MLP neurons of a small language model. Each row is named by its layer, matrix (gate and up: input weights) and neuron, and shows model dimensions 0-95. Each number is 500 + 50 x the weight over its row's rms, rounded and kept within 0 to 999. Numbers have three digits each. A neuron's up and down rows have the sign that makes its largest values positive.
After each neuron's rows, "fires in" lists the words (lower case) most often at its 100 highest values on Wikipedia text that the model never trained on.

L5.gate381:541542416462520507426532487451548522511652595457423477510639575496439455557594428551570498445488474506470594486543498480533496529510516564497380400497584521576462537555472519541488511558552551503462524458428522387452531470540434523464447538488518498467467527489487450561408449538517491498
L5.up381:514578537398620507507471503449495475534605605456438533497560533520489492545459494531528408459463514530507554507506446459514524550496572504514443459502516517606523537484509535574402438517537554522391514454511544433474569469547599513437419521507493517453471559387479466541443480519491466527
fires in: "a", "the", "is", "has"

L10.gate108:535531336535589548487476510456608556540528530471506486496505546582486403455568615484423471590433456517507467552521561302560514589487467445513518474436497447567487502529486415506399577502518546470394516562488549562570593522500466480518527555484458466525514477537549561522441409437478475479
L10.up108:488531431420574464540467483455545658540548567529443597476503529581474408534511563477483427574445535465540484449494541333524524571517434413498476470525438393466574458506604469534517540544506537487475530563491470632575524526454486532555476442476421449481492485473480563441520370482475437529
fires in: "to", "would", "not", "can", "could"

L9.gate264:508518472529454502467581511439535481565601568536483408476408542480452499536472548435481537514508474589501442612586499427495453547502567450541450402443518525503498523513444440565510514580581549565430587618443512557510592514543547468500527494561550493464459507460456507495446512469590438466
L9.up264:523464606534563549509479445517557551542377451479508584454513532489479473521539528558547489499442517527516524444484513501518523453495524488535517525566516535481520426456532496450519648598488482561457469572503534580469467555494523543473453539515486564461419462490497529499549441531505482497
fires in: "to", "had", "not", "have", "also", "has"

L9.gate154:539491498453556560440492434497557543471491537509416556474525555432504435559525486482544539540504482490475605515397478511498438509506576503457447468541480483586438477471547488536428564540513585483517487614530525592492489490601471502526557551468545454488444488579456521452496493449362519564
L9.up154:507547426472601548492526542456486477510461575524392431577560519454542619539434454468449519454487515536493455572450444493497569546549417483463553553418484512565460607583466474472505509593451435479518559488448461514488459542505605404544557480513430511472525528386554500555482544542552500462
fires in: "a"

L10.gate65:524487430473492426501511459555422468523510578571518491444427542482551406477475512482450416452539455671522482500516512550619555514439485505416523582548456422467483585561469546484488527458507581566502537530520460484572615514647511520444452468494503493524491596547482484520482463455608484478
L10.up65:410525475416531546536554441462414470550506487615528490442460419479534448514506514422476528505481476524495517501450417519523576459479419518489523646531512586446434545545488570527527557384462477570453474616481536546556493509530465420561475496434570421471521384507479507536509526588550541485
fires in: "a", "his", "her", "the", "graduated", "completed"

L9.gate122:505508559546465518494559467410448486487497509533555503545479472521485422490558495470596545514461473502512493484530463476605500598534452473535498495532607393526516560465474403397521500520511627547561528482579475422558537531545529519508520546626453513413445545530539457537477599510555415649
L9.up122:430469528540532480552428444491506449450436402468480486548517529527449444528525491509518476565569527479515447512593480480460526554503549551582412514456443494496574489460559557517549521479516483403503569607514551587529477507503447478566545488468479553493528361438444544453584443566526531431
fires in: "in", "the", "of", "since", "from", "after"

L5.gate149:501531470440509553543554538465468552426536584485517571500463536552536377484456463516488460519456501541500544451452443570606517519501552519496450463507505403437503544477442429433542482588559475585440451409457443424532491531507466503488538620472492520444524488570457478493464473480427480466
L5.up149:482544478471528562493531578507496487466485571504536524494462482606556481486378459496472558521442488419487578421483549565492493555520523559486475472516505459450426504444511483432486497599578485627379519433456443539518515526553526497465583561476530497379538431563524437482465480507509433534
fires in: "the", "in", "british", "scottish", "french", "120"

L6.gate326:511503356498545480449486500522537460457514473487464462559524511430538497427476543494530407483650483556535486511470526589524476519472482431620508515464571582529496533515480528539441470489465661461568424518516402531508462512494513474505519582512476552582508479465510463512539552417540427628
L6.up326:593482433503526462394533559460443468482490406496460546513535497482531500376532466459487470450552415450557561561586459604546515482550493462511482522514493513576536458555519475523511502437537478548556482553494512527411449492473565509486576597471487445479493462510469479490567535509530494561
fires in: "have", "had", "has", "not"

L10.gate437:477412409506498599503540528469552516458475492451505515432520511506570438320447526534507444564493488522616553464513440517567541492512451573439491564509512481524484558523469535501402577535547540565496480496526569463486517467537511498497516568506514531551490516481544476513443534561467467526
L10.up437:475454474557542432488510478479433479588544513520557501541458510527437501572563504471515512565477424644502475445481526448515460489493465515555490545489537499486490460456511459522511490523512436468526508593427561581558575527417515530441584459500520493517479441529523570478527520488542573403
fires in: "the", "s", "1"

L5.gate4:461428517505508608475566498460544504430577488470552434452604480549497466449498419486500599513529487566567440541448461511521561589503464443516451559485556541505441564494499493458479519471450536590448597572568452478518535496470548444517516505539542502566589543537623490537403524455632440616
L5.up4:504494489432574455522427467508481485500509505474525517434482506500518411423586573525418515415508468502494471475471451495495446529525499458481464394465520617549555481506541512443513509515524480468528534448520507513507474524489498549472474458560485498482498518491475490511502522532532464524
fires in: "s", "hold", "its", "his", "human", "her"

L5.gate229:488586441467569534493552528524643487451556454393411563480421564583503442494386515432568567495566539502492548439468498494428666454481564487538498488533485472551468565507516489513474512535582504515477455515487510452535687524496553540552573473526448441544543478542500524552540535433410494568
L5.up229:510597412397481414455558506473566431478573483448437525553388544581603508486445636488539562405560422547524584494476480536439588514501538473500518538483498566596522474423489540453504520536460423466451467502428567453463532457516530406499538503581489413531616507526418466472508548451379559507
fires in: "is", "a", "was", "an", "the"

L8.gate355:560580527571465593516602512538500476424445540469477452490460396520472483464468555446580538486467435454375522495537425522488488474482575517570546428484459402583548503575494518495526456497488500587530569431507586446478458605498553544519447503568509520476499499591451516432441505511481485574
L8.up355:480456546519498483553547419530499458490583589508546589506480469610481464464395481457474522468486530407603572433536416581501509514522568520480492498449502497472581533544577554454523449412561531435555499436495516508491498474498531540433472414466496548471467447646508484414557408508467499548
fires in: "to", "on", "of"

L9.gate160:523455506554432516553588513546469533418545528456529549500458510495458469504531464453445468594493493551458498428487521545514614562472481475469509504548566548464484564473441387501516555530511514556530539484463442517535549487524488540493532556545502565512489448367512488447503546482447427523
L9.up160:474370486508512464466534536468492582574424531602424561502406460479503508528493551412482499483502487501546445430540541498515549421511516477479455539377422486522405527447471427463428492480581489554496480529533517463428537517499570437494480609517417359539453433507586515463496560470428512552
fires in: "during", "of", "the", "for", "world", "in"

L10.gate258:523439504547587579518508489513577367513478511533525485409524507468423537414455489426495564528443429594458524478515435427662468444458539517573394475538484546510435606613524554496458502479556556494491569478562512465497514476567542439459482557506521449497481488524482494513516504433550494562
L10.up258:483491569537574481511477470472429379487451507513555477475505483397529512441435484469502526506386389548551472481512485496586505480479578494549496436662462557545464520511529541476481508556511597478508535511509550492564453411540569463511529505493523530496520464538448440486505518456523437538
fires in: "of", "from"

L9.gate245:441465459449524520494426544504559477455460533542501473444397630453515488542548512486504438513556406491574493519463534507531514500504417373422544516544529374529449449441479472402460552526525504507539610586556515510504513567501519586519550570508498490490446577626464539532517491487549496542
L9.up245:553468575531422480545463535539554530552470439499452509523363573527521552600447455523479552477522494554490440460506485494499540533487466451492373539469526408472450407544454459589600599529529441539512559404453574506542571573532495544435472568511550524596529391424521428435512521434511522482
fires in: "his", "a", "was", "s", "their"

L10.gate442:578515469544586475576464556501480568538529516484590485517377490610498558505549529399510524584501565544487492437517556471527489588486470449494516412491515473478516449460447455511570503490548562501448506467510429440523533541476548510482592532476512439517483431384534446445503484569397443586
L10.up442:568477387550504516492481581483568415453527449485505593512509588502532464527524455475593393532598494558458518551395567415479349514539536521459438515512521580567488542559522462538456483519495537513549526508532524482493403557469515585479530536523531428554465464468442483501486470525425439528
fires in: "to", "would", "was", "may", "officially"

L6.gate448:505550432565595515464522516505511619501442505469525484454500513522493489467468514454488449537589466476536616489446493464437456537489569513501480499551562514503505592537441482410439568452523637522490605489447480382549581429535487439489477512551458484473441504533494500596353459495524585493
L6.up448:593463442455526457464562540486476476521507513512488488465500536406499476474463526452527503489574556407470655487531521433385435634529565493543482447562495571676542504600445546471483535488523474512479569487559500534491513531566505548524511543494537428501392545499543586596415440549473494526
fires in: "would", "could", "can", "not", "may"

L10.gate148:549552522519508450552505439517490495446443469501508469446363552432462462469590423504601498448339508432520547513557503485499591590527544473507559519462615478439458540397521490469536535496633531545514518463399589479495492441548445543549442495428523507497481544397538495531538611495589564569
L10.up148:538481553454492463599511443525423479467546467511491544439338470480559455478545502483394454427417421429454575546502519554532573478554372451505580462552564580502484605475497489458468563532538491470432512511466580464513460465550510556557569555545500524494477487403568419425555586531566586565
fires in: "a", "as", "an"

L6.gate416:448547559516494541463512500548482657477512475524607408463443530538415415525492484471560519525482520451474519550403496533596526453438410503539492491507455488461655511497473516416490448422476560519591447443450486429499551434601483497483442460515394485535462517556452474494498548483572533469
L6.up416:529593548524470525513476444463467483423538489454530573479542504546507545524564438519583496558445560414473477455443536464620494401452488376481458451464479375466594554491485488489496511436482505532601483536516464537500452521510547488507510392429459573578535398546570443547529517479483419426
fires in: "of", "in", "april", "2006", "baku"

L6.gate379:431572498498540558438489436465496425486444580470388496426475458431395483534512469527478528358484474493515583610434467479619480480484497494550489449505604478481492589490501534502413555490564686469495559432464441475507481452480514448482553465512454502401463489421559540576500501472388533581
L6.up379:384533549441555560398527432426528382516380536519421514404535556475460511559432433464492518432500507487554550544495501564548409595553521425379497510534531512547492557492563491521429562465523493509494515424412446463448490486581479447497520507442537418415545442448552466471518497466467491540
fires in: "a", "two", "three", "five", "four"

L9.gate439:470506483505462494481527404496531518531561524557493477512532507502398431507551560441476423582542507506608544523550445520439502572458466497465471523533549432480423469503439486545522562579466528488472481526443427468566552537481488654526514544523436531467486488439443605406531526540515547545
L9.up439:527424448451608561521490500564500555448486512443479493412548535547447497588486470535525450482492526524481544429473581361553532546500517504624433525586462382498547490471492469504535505429549537512434549566446523511461539481450581419484378417503507441540483519532545424576389481461470501508
fires in: "to", "not", "they", "and", "never", "can"

L5.gate292:453437540491615495478523500478562533504495509488526479514552561477454488563480492534511495554507499542477512514506500506485610531486508580501424591513602432404423489520471631507469609520545533574349498555435509449510585449539459487561502567432507565537495480477490518580558515465472534328
L5.up292:452438455397474468503487475447601514566562450500487527497575505440549499525492553611540513486496560533494486487481447467471473434563587535501449583453506460450557502482493564496529550475501495451365440594441538483447505507486463465488557464481502516480544529573438549499513522458490529350
fires in: "the", "won", "pennsylvania", "elected"

L9.gate224:497471417462578548496472481492615550500459567506482496497533511498497516528461539450528376416469515557491558564511512504490539453513542527550509474430498511538509584492521484537457503521487557579473553583447460488404526538529557466415478483570574570529432534539502485577473543445583468582
L9.up224:474470595512463433450527509514506427536520407465595470439490517470564573465569522472483533491519505466483489472523572480511458530522431492459508498523492593504513516599465493417489563487447443490533516443509448454461501495393436536564531474539459490456596395566402464529460569497453504435
fires in: "has", "that", "of", "have"

L8.gate182:514549485478517553474504528492592498482478471499413526547483511532582552510576539406543469523550489509495675491461492515512654571454509478443458499507432538469522543548569576369419543460504564592411514529443578471519538522515492472475521534560497456550495448521514540506560479524484491409
L8.up182:596381538459518533528529539476539456405458435534477485506449623542476501579561431488444569509520516446435480611483508422575466518507457511402474470473485605523464424465479465487468602497521533522487450524550411554529358486472520540524586429544497448449428490528491588546499476588427429413
fires in: "was", "has", "became", "is", "have"

L10.gate87:561543461459502477512478417495592491456488535464512561477470508504490478475547566484362464526516534466504511505440516515500520603526467567571510459551442491491552463497566470494515550554469641429503636549576534395501519536492462511563543515533472489466548510483468513476500571526464537500
L10.up87:538469483548457431565515474550491445576560492631368626512510447512514476541604486530502526497495576441503475485507488497505440520450519429573417355534518429462448493498524461512455468390522487507424384484526460492460442547569513485480471471592452486500532504452463438495575469461461520456
fires in: "to", "would", "can", "not", "azerbaijan"

L5.gate356:578462490441523490444560502524584476504496537468548534440498574443532437485460465465531540522482489532400550490487514454454499415476461490672534523569478497572482491603510479438477437605564555454500559515577525451523594535578488477482575387473480551535400560488516582545464523451458342476
L5.up356:591468487476562469539601483488595474501482483499516468506561520480495453467454440486580697566521494434442611457391476459516478480508525444496502438588494553557502511561495462461509468429541522550600531525542458388531558507486500466466498447438510530512452527459409501538462417464461383491
fires in: "can", "to", "could", "would", "will", "cannot"

L10.gate50:559532399474457503502503498421509520586544479494476506448402517509492402556528533401428505491479569580539535496483475404493537508536525475516485365543572491601493513463461550463454487498546479574461597492523523586479588496481453569436467444410565470597458467520455477477525545451550426592
L10.up50:545522470459498528482478404458564493482550518510540619452427485513512481497453562447474579503560543554482478495394490494506487483495566392457475514500462628570524567448407502481440498518512498429439539477418476453438433563555502528464531487443477526514525459533486481456459478556500504485
fires in: "the", "to", "this", "can"